config.toml
num_key_value_heads = 12
intermediate_size = 2048
norm_eps = 1e-05
parallel_block = false
init = "normal"
init_std_qkv = 0.0173
init_std_up = 0.0173
learning_rate = 0.000546
max_grad_norm = 1.0
decay_fraction = 0.706
train_tokens = 1494000000
dataset = "wikipedia_en"
MLP neurons of a small language model. Each row is named by its layer, matrix (up: input weights; down: output weights) and neuron, and shows model dimensions 96-159. Each number is 128 + 24 x the weight over its row's rms, rounded and kept within 0 to 255.
After each neuron's rows, "fires on" lists the tokens most often at its 100 highest values on Wikipedia text that the model never trained on.

L2.up1345 [116 207  79 111 161 176 124 116 103  82 149 165 121 131  87 127 115  89 130 129  96 126 125 105 142 136 141  97 133 115 184 130 113 172 138 132 159 146 134 103 149 156  97  82 104 105 126  96 114 148 153 123 113 114 122 164 121 141 124 131 121 122 141  79]
L2.down1345 [174 169 115 168 146 110 124 102 116 126 112 167 113 130 126 118  89 139 125  98 123 151 161 153 142 122 150  57  98 118 150 139 142 161 117 137 112 127 155 137 126 144 146 120 123 105 159 103  77 132 152 118 130 132 129 155 120 147 125 112 125  78 115 106]
fires on: "for ", "have ", "±% ", "get "

L2.up537 [107 160  99  68 169 141 132 137 155  83 146 135 114 168 147 112 136 135 127 133 132 154 184 146 158 112 125  70 123  94 156 172 158 131 162 118  83 129 107 132 108 113 140  98  84 102 153  84  94 103 124 118 108 164 111 117 141 165 109 150 149 149 116 140]
L2.down537 [142 124 160 138  98 156 119 121 129 114 123 127 110 102 125 116 119 102 129 153 135 129 145 111 127 108 156 132 108 117 186 100 119 145 166 121 142 155 142 126 109 132 113 137 123 134  88 139 153 158 109 132 177 128 170  95 148  90 110  94 145 139 161 131]
fires on: "–", "-", "er", "scored "

L2.up1835 [ 92 158  74 137 106 165 140 140 144 155 142 101 114 123 136 168 117 129 133 105 133 138 115 122 148 126 107 177  84 143 150  76 133 114 135 153 167 176 151 121 122 115 131 112 160 111 109  96 154 149 130 143 162 156 159 140 104 181 138 148 137 160 150 174]
L2.down1835 [120 144 106 112 139  91 139 119 130 138 134 137 109 154 160  99 153 108 123 133 138 156 137 145  66 151 125  88 152 138  71 154 133 154 137 170 102  87 109 114 124 124 148 160  99  90 132 108 143 101 132  62 150 146 131 137 180 153 106 101 110  85 112 138]
fires on: "c", "can ", "century", "may ", "him"

L2.up220 [163 105 112 140 103 147 159 109 113 135 150 100 119  83  89 170 114 111 137 136 130 142 152 117 153 123 124 107 128 138 125  97 147 105 111  99 156 103 173 130 146 147 191 107 178 125 122  83 108 112  94 108 145 123 134 110  93 116 155 131 123 146 130 138]
L2.down220 [ 99 123 127 146 141 124 176 101 170 145 121 135 131 149 148 130  94  92 134 136 127 141 137 142 148 143 121 138 136 125 132 148 145  96 144 149 108 139 120 137 109  63  91 110 147 118  97 142 168 105 119 118 105 148 116 104 147 157 123 132 123 167 102 136]
fires on: "in ", "200", "on ", "adap", "197", "by "

L2.up995 [121 132 118 133 110 135 177 116 101 119 150 124 132 118 119 109 138 138 156 122 145 140 158 106 149  98 148 155 113 170 131 107 170 122 141 185 124 105  69 136 170  92  75  87  86  73 149  87 115 169  85  98 116 111 101 105 154 184 108 132  67 121  90 133]
L2.down995 [115 103 115 109 104 161 161 111  87 110 144 106 166  75 139 137 172 155 169 123 106 128 153 131 157  86 163 124 141 123 141 114 136 142 127 152 147 137 121 126 129 118 133  81  92 116 168  74 164 142 126 111 114 126 129 116 123 135 138 131  63 138 118 154]
fires on: "| ", ", ", "\"", "... ", "] ", "\" "

L2.up1282 [ 91  70  95 110 102 143 148 107 121 137  73 125 120 133 163 133 132 144 102 149 126 145 126 126 122 112 149 130 102 138 108 146 140 140 151 146 110 180 113 145  89 143 117  41 128 135 130  76 111 134 125 144 127 108 117 112 168 109 116 160 129 114 124 120]
L2.down1282 [116 123 147 114 113 172 163 150  52 111 107 141 148 130 164 109 169 165  88 155 114 134 108 134 120 110 129 176 181 132 104  93 123 164 158 123 160 114 141 131 102 124 141 139 162 115 144 180  86 110 106 159 122 125 111  86 102 117 103 114 130 137 116 135]
fires on: "- ", "; ", "\n\n"

L2.up1902 [127 123 113 174 109 124 123 110  60 139 131 164 128  89 156 136 109  87 133 138 127 128 124  90 113 123 140  88 143 124 174 154 132 152  99 149 166 127 145 131 132 100 159  94 104 113 120 150 156 139 159 157 148 114 139 138 131 164 151 140 119 160 136 112]
L2.down1902 [120 114 124 136 138 126 125 124 151 110 169  98 134  99 128 154  79 134 145 105 157 128 116 157 120 136 132 139  85 128 120 159 109 106 105 104 163 138  88 107 141 111 119  97 111 135 161 162 101 101 143  96 155 156 173 148  89 143 148 123 134 130 133 140]
fires on: "which ", "that ", "to ", "than ", "what "

L2.up1092 [120  94 101 143  98 158 115  72 136 108 135 141 141 109 173 158 128 145 140 141 127 136 113 122 118 143 145 113  85 124 151 129 139 118 159 147 158 100 166 109 110 114 153 104 130 143 120 114 145 151 101 166 117  66 131 140 143 126 140 146  97 123 163 135]
L2.down1092 [131 115 124 103 159 143 144  81 102 133 124 119 125  99 141 127 193 106 101 142 141 118 110 122 136 127  86 145  99 114 127 134 133 134 142 120 128 134 134 113 111 187 137 116 119 121 120 151 109 139 179 132 159 140 141 113 111 132 134 120 138 141 168 133]
fires on: "0", "(", "is ", "code ", "8"

L2.up610 [118 129 145 107 158 158 119 140 100 180 123 111 162 106 123 159  96 160 163 106 108 100 138 159 126 141 139 148 149  75 134 109 139 120 126 100 163 125 108  86 106 154 181 110 147 125 124 139 141 153 156 128 171 144 141  99 131 146 146 125 113 146 121 128]
L2.down610 [144 136 152 156  96 158 152 123  77 128 156  93  98 127 117 141 112 116 125 117 112 131 137 128 170 137 144 143 117 166 116 163 131 152 161 139  77 125  97 155 161 105 136  88 136 144 169 149 111 164  80 104 120 129 148 137 115 132 107 146 137  88 145 111]
fires on: "| ", "led ", "made ", "— ", "of ", ". "

L2.up1806 [142 164  94 120 126 121 111 119 111 108 122 121 158 118 131 150 127 151 136 110 112 118 149 106 128 156 125  97 143 118 148 149 151 142 127 125 150 121 151 137 130  97 127  98 136 123 136 148 106 167 121 198 138 115 189 111  57 179 148 151 101 140 173 113]
L2.down1806 [ 87 111  86 133 106 113 112 119 125 151 184 142 106 119 139 166 141 116 126 140 127 109 118 154 117 134 108  90 121  92 129 139 139 127  78 136 124 111 132  93 130 171  97 161 143  99 119  91 136 118 114 105 122 135 104 176 129 123 136 141 138 138 154  82]
fires on: "than ", "over ", "nearly ", "almost ", "toward ", "and "

L2.up1456 [108 120 124 151  93 129 126 109 138  97 101 109 109 139 108 153 120 140 142 125 137 133 111 102 134 128 135 125 153 133 173 114 151 125 148 106 147  99 177 118 116 147 114 131 127 144 142  95 147  92 101 154 143 107 153 154 110 106 125 142  99 179 159 142]
L2.down1456 [123 132 137 133 142 151 134 123 100 160 123 114 129 135 113  89 117 118 156  93 134 122 133 142 120 118 100 123 138 128 100 151 113 113 165 179 148 138  98 120 126 113 153 103 134 104  92  85 103 177 141 153 156 140 155 139 123 119 129 130 107 157 140 148]
fires on: "s ", "s", "ers "

L2.up1236 [125 153 103 141  86  76 162 124  78 155 103 129 114 113 159 129 128 134 123 139 125 133 151 100 122 107 137 136  92 108 129 127 181 124 169 123 155 135 146 129 125 153 131 151  89  66 133 118 135 122 137 155 149 143  97 109 126 122 150 136 128 133 112 134]
L2.down1236 [184 142  87 135  92 162 144 120  89 145 128 129 106  94 120 109  97 151 146  80 176 118 130 101  96 139 111 120 109 123 141  97 143 110 120 181  86 148 162 168  96 126 170 155  89 144 107 114 111 162 170 163 140 165 168 140 122 118 133 118 139 143 182 104]
fires on: ": ", "., ", "in ", "A ", "The "

L2.up1086 [110 123 130 103 107 139 142 125 124 126 170 162 128  99 170 127 119 103 177 132 122 130  97 126 146 121 156 113 123 133 157 130 126 120 137 163  87 101 166  70 148 102 135 122 150 109 106 125 135  93  99  91 123 127 175 142 138 123 128 159  99 156 139 146]
L2.down1086 [149 116 115 117 101 145 117 127  93 108 126 102 106 126 131 102 123 157 157  97 142 150 149 131 159 125 132 112 113 167 112 124  77 104 159 108 124 123 132 128 114 121 151 131 112 160 125 161 149 148 154 153 115 128 128 109 127 107 138  95 136 136  91 145]
fires on: "\n\n", ". ", "non", "ret", "SD"

L2.up421 [148 151 101 179 106 151 146  95 123 122 150  99 125 110 165 130 111 134 205  97 119 141 114 111 133 121 131 170 156 146 166 154 161 144 152 119 121 137 123 150 148  87 120 134 117  87 184 143 140 192 100 108 139 122 182 125 141 139 133 129 119 109 116 112]
L2.down421 [ 95 175 149 141 149 133  97 119 139 131 144 150 164 142 115 141 116 127 107 192 148 102 123 147 107 136 147  99 114 117 107 111 154 143  94 128 117 135 173 129 103 156 150 104 145 167 103 107  86 118 135 158 146 146 133 103 111 127 153  96 153 192 153 166]
fires on: "| ", "has ", "have ", "been ", "is "

L2.up1573 [114 108 121 142 113 124 130 172 118 114 127 128  85 124 147 121 116 126 127  89 148 118 133 146 110 118 118 115 128 122 147 108 106 180 153 117 139 128 118 135 125 189 128 108 108 131 123 121 128 147 127 103  82 119 116 111 189 146 114 122 143 123 121 144]
L2.down1573 [141 106 126 112 152 122 124 121 141 102 115 142 177 143  57 126 161 169  68 139 139 106 123 107 116 123 123 132 132 128 140 147 143 101 138 125 129 140  85 101 170 146 122 102 132 121 161 134  92 125 105 169 149 132 113 148  89 147 119 104 138 149 125 152]
fires on: "- ", "• ", "= ", "Home ", "Deputy "

L2.up19 [156 133 132  95 146 156 149 115 149  87 164 180 141 120 106 148 110 154 127 145 145 137 115 147  89 116 135 102 170 104 146 112 134 161 172 138 153 135 122  91 127 106 133 109 102 137 137 129 126 111  97 128 181 132 136 149 121 102  91 173 123 114 125 122]
L2.down19 [ 98  86  56  98 119 166 133 126 131 129 105 161 158 104 165 106 124 137 134 141  94 125 141 122 104 120 159 167 104 120 146 148 114 132 121 105  95 146 143 110 171  90  68 142 109 124 152 130 112 157 137 136 111 122 124 116  71  82 141 139 114 145 163  66]
fires on: "There ", "Total ", "votes ", "day", "finals"

L2.up692 [106 134 144 153  78 152 117 164 118 141 139 124  96 122 116 143 103 150 137 134 126 100 136 150  89 136 127  95 109 142 128 126 122 102 135 116 163 130 106  69 134 137 116 151 141  98 124 138 140 163 174 188 134 135 104 151 146 110 158 142  60 116 118 125]
L2.down692 [ 86 149 149 132 147 140 155 109 120  74  97 138 123 153 157 143 115 110 115 131 118 111 125 129 191 107 119 155  55 116 109 102 116 171 140 154 131 178  93 114 104 104 132 122 163  68 124 140 119 139 167 142 132 133 115 107 155 144 144 157 139 119 126 162]
fires on: "| ", "+", "\n\n", "hold "

L2.up670 [148  95  97 126 158 147 139 113 144 127 107 170 111  85 151 146 128 116 152 121 126 143 153 140 143 124  88  90  97 132 105 147 124  71 118 119 183 123 155 104 137 173 133 152 159 102 133 145 141 128 158 152 208 162 133 149 117  99 121 152 101 134 130  79]
L2.down670 [146 189 161 149 109 142 156 148 132 132 142 162 117 141 106 131 132 156 104 136 100 141 150 154 124 131  95  91 158 101 156 174 136 156 128 178  81 128 107  85 113 121 131 144 130  89 112 141 103 157 106 118 167 117 116  90 179  85 147 126 134 137  92  97]
fires on: "ut", "st", "St", "ast"

L2.up21 [153 146  90  88 153 138 133 134 154 132 148  87 124 145 107 179 125 133 130 138 122 113 138 151 120 136 131 150 105 105 147 103 149 177 122 175 159 141 124 175 144 140 178 127 139 105 123 113 100 121  98 141 110 132 106 134 112 131 169 137 131 135 117 140]
L2.down21 [134  85  96 109 192 116 154 148  99 136 129 115 118 134 179 136 183 149 138 109 142 147 118 105 129 138 163 190 192 111 125 171 108  90 158 133 135 114 101 143 128 140 133 126 160 119 128 142 139 133 149 133  93 128 117  69 159 164 109 125 151 169 154 133]
fires on: "for ", "\n  ", "in ", "by ", "gave "

L2.up1515 [ 90 113 171 103  97 174  90 121 131 124 115 160 106 118 113 124 107 129 199 115 143 135 153 150 107 123 107 104 163 138 145 127 121 124 143 124 160 101 146 120 100 112 110 141 116 133 111 125 110 142 138 157 119 123 162 168 135 117  96 120  85 116 120  92]
L2.down1515 [167 138 134 118 110  88 133 109 165 113 118 178 162 146 139 144 100 164 137 110  98 123 112 134 118 125 118 133 145 105  98 176 142 101 117 118 164 125 122 131 142  94 121 108 153  76  82  92 128 135 130  83 161 125 145 140 105 119 159 129 174 156 107 126]
fires on: "| "

L2.up781 [120 115 128 161 123 138 131 153 102  89 111 103 103 115  31 103  88 128 117 134 128 159 134 128 106 129 133  97 140 111 133 143  98 171 124 127 192  97 134 166 120 100 132 134 122  99 107 106 107 150 163 124 123 123  86 112 123 163 130 116  81 125 121 139]
L2.down781 [ 85 100 100 122 167 139 125 123 118 104 123 128 156  95 150 110 140 160 139 120 156 121 124 108 157 151 119 157  84  94 104 106 113  99 122 138 167 162  88 133 132 106  90 123 121 124  87 154 109 165 141 131 119 126 111 131 110 182 133 136 141  89 135 116]
fires on: "to ", "′", "″", "place ", "place", "that "

L2.up2036 [149 171 181 132 151 141 105 117 144 159  79 102 126 128 157  92 119 151 133 159 142 166 161 150 101 127 135 146 165 103 110 146 139  96 134 155 112 105 107 115 101  74  81 107  67 151 117 138 101 124 157 102 138 116 120 121 124 142 141 128 140 137 165 171]
L2.down2036 [159 152 122  79  94 127 120 126 154 142 164 110 149 162 158 159 155  88 133 127 118 149 101  99 116 130 146 141  90 120 121 119 148 149 144 131 183 151 128 145 126 132 128 149 179 152 125 137 133 131 111 123 154  90 125 157 174 120 114 133  92 129 143 155]
fires on: "and ", "was ", "he ", "\"", "his "

L2.up1873 [127 125 132 120 145 121 103 135 133 134 100 148 126 130 133 156 134 171 152 156 131 111 144 123 146 127 103 125 121  92  93 125 135 107 141 106 155  91  98 161  85 121 101  89 125  88 152 119  77 140 106 101 125 154 115 123 126 158 148 139 167 142 155 136]
L2.down1873 [135 121 120 137 160 147 125 105 128 101 151  80 145  57 116 152  79 172 115 146 150 108 130 164 107 146  83 128 139 129 174 124  76 132 147 117 132 157 154 161 186 117 194 144 139 122 118 144 108 106 129 126 128  81 121 106 118 103 176 129 111 138 152 118]
fires on: "s", "s ", "an ", "by ", " "

L2.up1446 [108 123 120 155  97 127 139 143  84 123  98 120 135 123 133 147 128 162 190 138 122 107 124 114 123 114 110 137 155 159 111 139 110 101 133 118 179 110 161 107  71 190 151  88 124 154 130 148  73 161 120 152  98 135 122 113  85 142 150 132 133 132 142 131]
L2.down1446 [151 108 148 146 155 176 116 104 131 122 122 166  92 116 118 136 109 141  84 106 132 108 121 128 133 151 121 148 139 130  95 131 117 117  92 171 104 141 165 114 185 133  92 171 179 138 137  80 134 140 137  84 137 124 172 141 151  94 123 128 115 132 121 133]
fires on: "| ", ": ", "degree "

L2.up1474 [ 98 163 168 118  98 164 100 123  71 140 110 122 115 122 128 155 121  94 107 140 106 145 135 157 149 144 100 125 155 138 131 134 154  78 117 147 169 172 126 129 119 152 128 138  73 151 125 135 154 132 134  87  99 132 151 175 105  53 126 130 112 139 134 115]
L2.down1474 [130 123 158 105 102 131 131 117 150 124 125 121 118 118 108 133 117  76 147  89 135 140 121 139 114 124  80 161 119 141 135 159 142  69 157 134 129 146 139 117 157  99 112 171 140 116 180 181 116 141 165 127 109 135 175 111 137 123 160 119 121 138 123 110]
fires on: "up", "place ", "through ", "back ", "to ", "up "

L2.up180 [116 122 158 132  97 141 125 128 131  54  75 129 145 132 141 114 133 167 131 116 142 132 151 111 138 121 105 113  78  86 121 144 163  87 158 100 109 127 182 152 123  98 119 129  93  98 145 158 118 112 127 132 101 141 176 119 118 126 113 152 145 106  95 148]
L2.down180 [122 132 151 148 126 140  98 129 168 118 109 127 123 107  85 124 183 119 137  92 163  96 156  99 109 138  85 143  75 102 138 149 156 119 135 117 114 178 157 144 127 123  74 131 160 141 154  95 121 157 139 131 152 130  72 124 146 126 108  93 118 143 157 104]
fires on: "| ", "League ", "Cup ", "HL ", "Cup"

L2.up2026 [116  99 109 129 147 129  97  82 133 151 132 107  94  76 154 136 117 148 132 129 110 137 125 125 116 110 149 142 114 180 135 116 111 114 105 139 182 157 140 102 175 112 113 117 105 129 149  97  95 128 168 132 142 103 143 206 147 113 119 145 107 111  91  88]
L2.down2026 [100 137 116 119  98 155 133 165 125 117 117 161 150 135 137 103 156 143 130 154 118 137 167 147 118 142 150 146 113 106 121 135 147 129 169 110 110  88 150 156 111 142 122 122  99 140  91 116 151 123 104 117 108  98 146 113 136 115 151 125 147 140 114 135]
fires on: "the ", "The ", "E", "Nic"

L2.up775 [130 104 120 120 143 170 120 108 114 123  79  75  91 111 133 139 147 126 144 123 150 121 141 141 152 148 141 135 125 150 143 144 140 127 143 127  98 131 126 113 123 142 165 112 110  72 136  98 142 109 121 153 113 138 160 149 117 104  94 107 123 171 151 120]
L2.down775 [130 136 138 144 113  88 122 144 111 198 146 112 135  96 115 112 138 146 107  97 110 132 131 125 120 155 126 169 132 110  94 123 145  93 149 102 111 136 127 120 159 136 118 142 202 160  71 117 170 123 114 115 114 109 188 109 158  86 132 134 154 134 163 137]
fires on: "er", "ers", "ing ", "es", "ers ", "i "

L2.up813 [ 97 115 191 137 114 117 138 132 112 130 107 142 116 126 140 116 133 151 166 165  92 121 146 131  97 130 131  86  90  96 159  96 141 109 124 137 168 131 185 138 124 128 131 108 108  81 153 124 142 139 166 176 142 127 130 138 141 153 132 122  84 121 154 102]
L2.down813 [158 154 114 163 122  98 187 126 120 133  94 164 133  98 150 132 120 126 151 137 154 138 136  82 116 135 120 140 150 103 158 124 104 151 115 137  87 134 107  91 138 112  95 108 112 128 152 123 101 120 118 138 112 136 108 151 114 121 129 112 139 147 152 120]
fires on: "\n\n", "role ", "hold ", "position ", "place ", "Swing "

L2.up1369 [115 173  98 125 137 100 144 154 124 150  99 131 137 128 129 146 110  95 153  72 121 146  97 124 139 121 139 118 116 136 108 196 129 134 139 145 164 108 136  84 118 153 143 145 141 147 126 130 134 145 126 156 134 145 127 166 116  89  99 135 131 144 139 132]
L2.down1369 [ 90 107 117 135 144 160 155 110 129 173 146 188 131 193 132 100 143 159 117 133 139 152  99 137 127 155 128 115 129 112 140  95 158 122 119 142 119 141 134 136 168  87 106 126 160 130 131 138 104 132 168  92 135 145 106  88 141 131 137 153 151 127 122 102]
fires on: "or ", "as ", "from ", "and ", "with ", "(°"

L2.up1482 [110 120 175 103 152 143 151 134 176 154 125  98 111 135 102 175 138 140 120 138 102  90 120 112 138 133 129 156 101 142 173 129 138 160 169  86 155 119 127 154  55 121  80 129  89 140 115  98 115 149 129 120 116 141  92 148 127  89 144 105 137 150 124 113]
L2.down1482 [163 100 107 115 100 112 110 117 137 152 140 120 132  91 145 140 120  79 114 158 159 100 152 134 148 111 128  75  90 144 151 139 115 100  97 111 103 136 151 165  85 123 117 115  91 102 104  90 118 149 131  95 154 140 130 123 104  43 112 139 108 161 169 152]
fires on: "(", "code ", "(−", "−"

L2.up1796 [115 131 130 142 132 125 123 140 130 108  88 143 114 117 100 167 136 123 169 116 109 147 137 134 127 116 121 206  61  91 116 158 153 156 142 139 102 108 120 170 138 144 129 108 115  97 158 136  55 129 125 190 109 135 134 110 152 154 135 152 135 101 129 125]
L2.down1796 [127 125 179 128 107 128 137 114 145 137 152 180  72 144 159 124 148 129 144 110  97  89 122 151  98 121 146 134 100 136 115 154 142 133 152 121  95 111 171 136  95 128 135 138  76 126 110 127 179 121 111 159  79 114 151  99 225 107 121  94 181 109  91 125]
fires on: "| ", "in ", ": "

L2.up1911 [140 134  99 133 158 142 150 114  82 146 161 122 114  92 113 128  81 163 153 117 119 141 127  91 127 115 122 126 107 177 139 127 148 105 124 116 127  83 182 156 141 134 142  80 103 109 129 115 133 147  85 137 142 145 171 122 135 142 115 117 134 140 151 147]
L2.down1911 [109 168 121 121 110 140 137 147 119 160 165 137  95 143 138 110 124 150 103 128 137 131 147  95 157 126 134 148 129  91 132 141 163  92 187 112 142 118  98 103 174 150 127 146 177 116 136 134 114 145 136 113 104 121 123 128 101 136 113 130 142 153 125 168]
fires on: ": ", "- ", "===", "due ", "In ", "|"

L2.up1907 [139 105 131 154  85  73  97 116 119  62 144 145  61 128  82 125 136 166 146 156 124 153 120 135 118 143 145 105  93 103 120 128 101  89 142  99 184  88 147 128 148 189 114 143 140 115 149 122  92 129 136 155 125  95 108 120 113 121 144 134 122 119 119 132]
L2.down1907 [124 112 149 139 125 101 131 141 126 174  82 168 138 136 125 148 119 108 124 156 129 107 157 171 121 134 119 115 189 161 138 134 136 133 127 147  72  86  95 109  49  82 127  93 120 126 111 143 156 113  88 123 117 123 130 156 151 145 146 129 123 133 130 131]
fires on: "of ", "s ", "/", "197", "."

L2.up1065 [123 143 124  94 150 159 115 115 105 125 150 111  89 116 137 129  94 104 120 121 129 119 138 138 145 164 142 109 129 141 147 176 152  86 127 143 174 163 123  91 117 110 121 108 139 136 125 150  79 161 145 153 118 118 116 111 136 106 117 139 128 149  99 110]
L2.down1065 [ 99 108  90 133 141 117 126 151  69 139 130 146 162 131 120 106  85 105  88 103 119 144 136  78 104 109 120 151 164 100 118 110 132  93 136 162 105 141 152 119 164 115 124 131 117 193 133 134 105 104 147 150 101 142 155 189 115 164 114 110 130 115 133 163]
fires on: "for ", "to ", "of "

L2.up334 [135 138 132 152  94 171 157 107  95  93 144 146 123 121 112 157 132  85 157 127 126 139 163 128 117 113 120 191 112 144 140 146 153 152 123 106 137 120 122 150 133 148  67 103 131  95 153  96 119 134 141 168  89 175 135 115 145 148 116 140 150 113  81 144]
L2.down334 [122 142 128  91 141 142 131 120 162 116 105 109 141  96  91 118 105 122 117 160 114 103 105 109 179 129 153 161 122 114 135 118 159 112 103 105 134 126 117 141 131 114 138 137  93 110 135 114  94 125 134 142 127 146 158 131  97 148 127 132 131 139 122 119]
fires on: ".", "| ", "3 ", "4", "4 ", "("

L2.up1462 [124  94 156 133 119 171 107 156  98 150 122 184  97 146 161 124 126 101 124  99 121 107 125 164 130 140  96 140 132 144 129  97 113 127  92 105 194 135 172 124 139 133 138 128 113 121 156  81  96  77  72 116 116 118  88 166 158  98 137 140 130 124 103 108]
L2.down1462 [106 152 158 128 130 112 109 145 124 148 108  64 120 104 122 130 126 138  87 146 105 137 138  84 154 139 111 120 149 150 102 123 122 147 183 133 164 119 117 149 117 111 154 144 114 152 168 157 132 171 154 120 161 102 140 115  87 154 101 131 120 159 130 142]
fires on: "th ", "home ", "next ", "second ", "third ", "Avenue "

L2.up962 [134 153  69 107 137 176 145 118 122 105 102 130 105 133 132 134 131 155 115 144 114 133 136  88 133 118 124  98 116 128 147 137 117 136 166 114 110 187 137 142  77 124 126  92 123  82 146  97 135 163 120 131 125 140 122 154 139 111 151 104 121 134  93  90]
L2.down962 [ 99 145 164 167  84 119 134 122 141 126 148 150 124 114 151  71 144 130 136 139  79 114 100 137 103 121 109 120 119  71 159 118 150 136 122 138  95 118 132 119 127 122  98 119 126 150 146 128 111 136 145 110 144 117 113  91 146  92 154 132 140 114 162 158]
fires on: "had ", "have ", "having ", "buy ", "″", "has "

L2.up1459 [146 165 137 124 104 110 156 124  62  80 122 121 124 125  76 107 137 139  97 110 171 118 144 130 125 110  96 137 112 142  94 120 193 173 149 130 150 108 138 146 129 122 177 117  98 142 134 114  71 150 119 119 136 126  69 108 117 166 142 116 134 140  95 119]
L2.down1459 [121 132 118  91 101 134 117 141 138  65 145 111  69 117 102 131 101 135 132 119 137 131 138 146 135 178  93 105 142  99 155 116 147 156  77 158 154  92  89 133 118 121 175 104 146 122 156  97 135 128 120 134 130 120  73 165  76 120 127  99 117 107 143 127]
fires on: "-", ": ", "in "

L2.up1712 [113 101 109 130 145 107 161 104 130 130 144 111 123  90 133 160 101 144 118 114 107 150 125 126 136 125 131 120  99 142 154 101 147 100 152 120 153 105  92 128 120 136 153 130 135 100 157 130 126 159  77  88  90 117 111 115 135 161  98 167 114 103 153 144]
L2.down1712 [165 134 127 112 161 129 139 138 100 196 153 105 176 128 128 109  88  65 127 156  99 109 124 128 104 130 132 150 151 128 133 118 141 129 128 147 142 107 117 134 102 133 109 107  95 128 128 104 138 104 176 167 101 127 135 134  75 134  89 123 106 134 103 152]
fires on: ": ", ", ", "\"", "They ", "Note"

L2.up1291 [137 102 135  78  98 144 113 112 103 151  61 157 105 102  89 117 125  90 165 123 138 137 158 135 139 133 140 111 135  71 129 129 133 133 132 151 157 108 209 145 107 148 131 116  86 155 119 108 102 113 156 106 107 143 151 106  77 137 162 127 103 106 109  70]
L2.down1291 [140 130 152 105 121 137 104  98 122  76 105 112 159 115  94 153 126 104 172 102 108 131 134 125 154 124 120 124 124 122 111  79 125 112 130 137 161  67 173 113  95  94 124 145 107 118 148 112 146 145 205 149 118 129 100 113 129 132 167 126  98 115 135 153]
fires on: "th ", "rd ", "st ", "th", "| "

L2.up1652 [138 119 140 163 150 127 116 100 142 155  85 128 123 108 107 122 129  86 188 122 116 149 128 120  90 131 103 115 145 119  93 116 127  88 150 120 181  95 129 154 118 161 147 129  97  96 125 112 116 154 107 122 140 137 201 120 126 107 209 127 106 120 113 160]
L2.down1652 [ 86 136 101 144 149 153 104 125 134 142 155 137  67 110 145 115 135 109 113 133 158 126 137 119 124 156 150 144 125 189 121 150 126 112 114  88 135 132 138 123 177 155 169 150 147 109 156  91 103 141 161 159  48 160 119 139 122 152 127 130 128 111 193 122]
fires on: "took ", "led ", "followed ", "takes ", "\n\n"

L2.up883 [105 147  99 169 143 143 130 111 143 119 163 164 148  94 131 146 124  87 122 124 130 116 115 152 139 100 131 108  76 178 132 135 101 152 116 150 123 103 156 190 124 159  99 120 127 114 176 128 162 169  97 166 124 140 133 151 129 141 116 132  93 123  77 185]
L2.down883 [136 110 151  96 118 113 126 131  98 136 113  85 125 159 177 146  96 134 150 131 148 117 134 106 154 119 115 170 118 123  58 170 116 132 125 133 167 124 109 158 156 125 111 147 141 187 105 125 131  67 140 109 113 140 145 136 112 129 143 134  90 145 145 131]
fires on: "| ", ": ", "(", "ship", "://"

L2.up2019 [110 133 137 169 130 136 147 112 113 117 126 128 107 137  78 153 136 111 133 168 119 129 154 125 111 125 140 124  98 132 145 111 149 131 157 100 144 118  77 149 107 133 150 105 101  70 128  63 109 142  73 167 107 148 122  91 137 173 157 131 136 131 128 151]
L2.down2019 [112 110 106 142 145 132 158 112 121 112 109 147 159  97 114 165 161 106 156 119 126 142 124 142 170 131 120 172 168 113 130 193 106 180 172 165  92 121 143 153 101 131  55 108 121 166 139 116  89 101 119 118 124 120 133 103 165 141 145 114 122 124 132 149]
fires on: ": ", ", ", "who ", "born ", "', "

L2.up897 [104 126 157 160 124 166 132 124 135 161 136 116 156 105 111 149 116  93 107 116 128 137 127 131 106 143 139 124 131 120 110  74 120 121 102 120 148 107 161 150  85 138 151 125 119 105 128 103  96 128 131 138 145  89 139 121 122 111 154 144  97  81 140 122]
L2.down897 [ 98 134  87 129 149 104 129 147 150 122 113 128  99 136 148  99  82 131 151 138 152 129 136 119 134 144 143 175 108 120 125 132 109 183 136 148 125 144  86  89 146 164 141 113 171 100  77 117 139 111  95 118  71 107 107 156 160 151 133 115 189 158  98 102]
fires on: "in ", ", ", "on ", "during "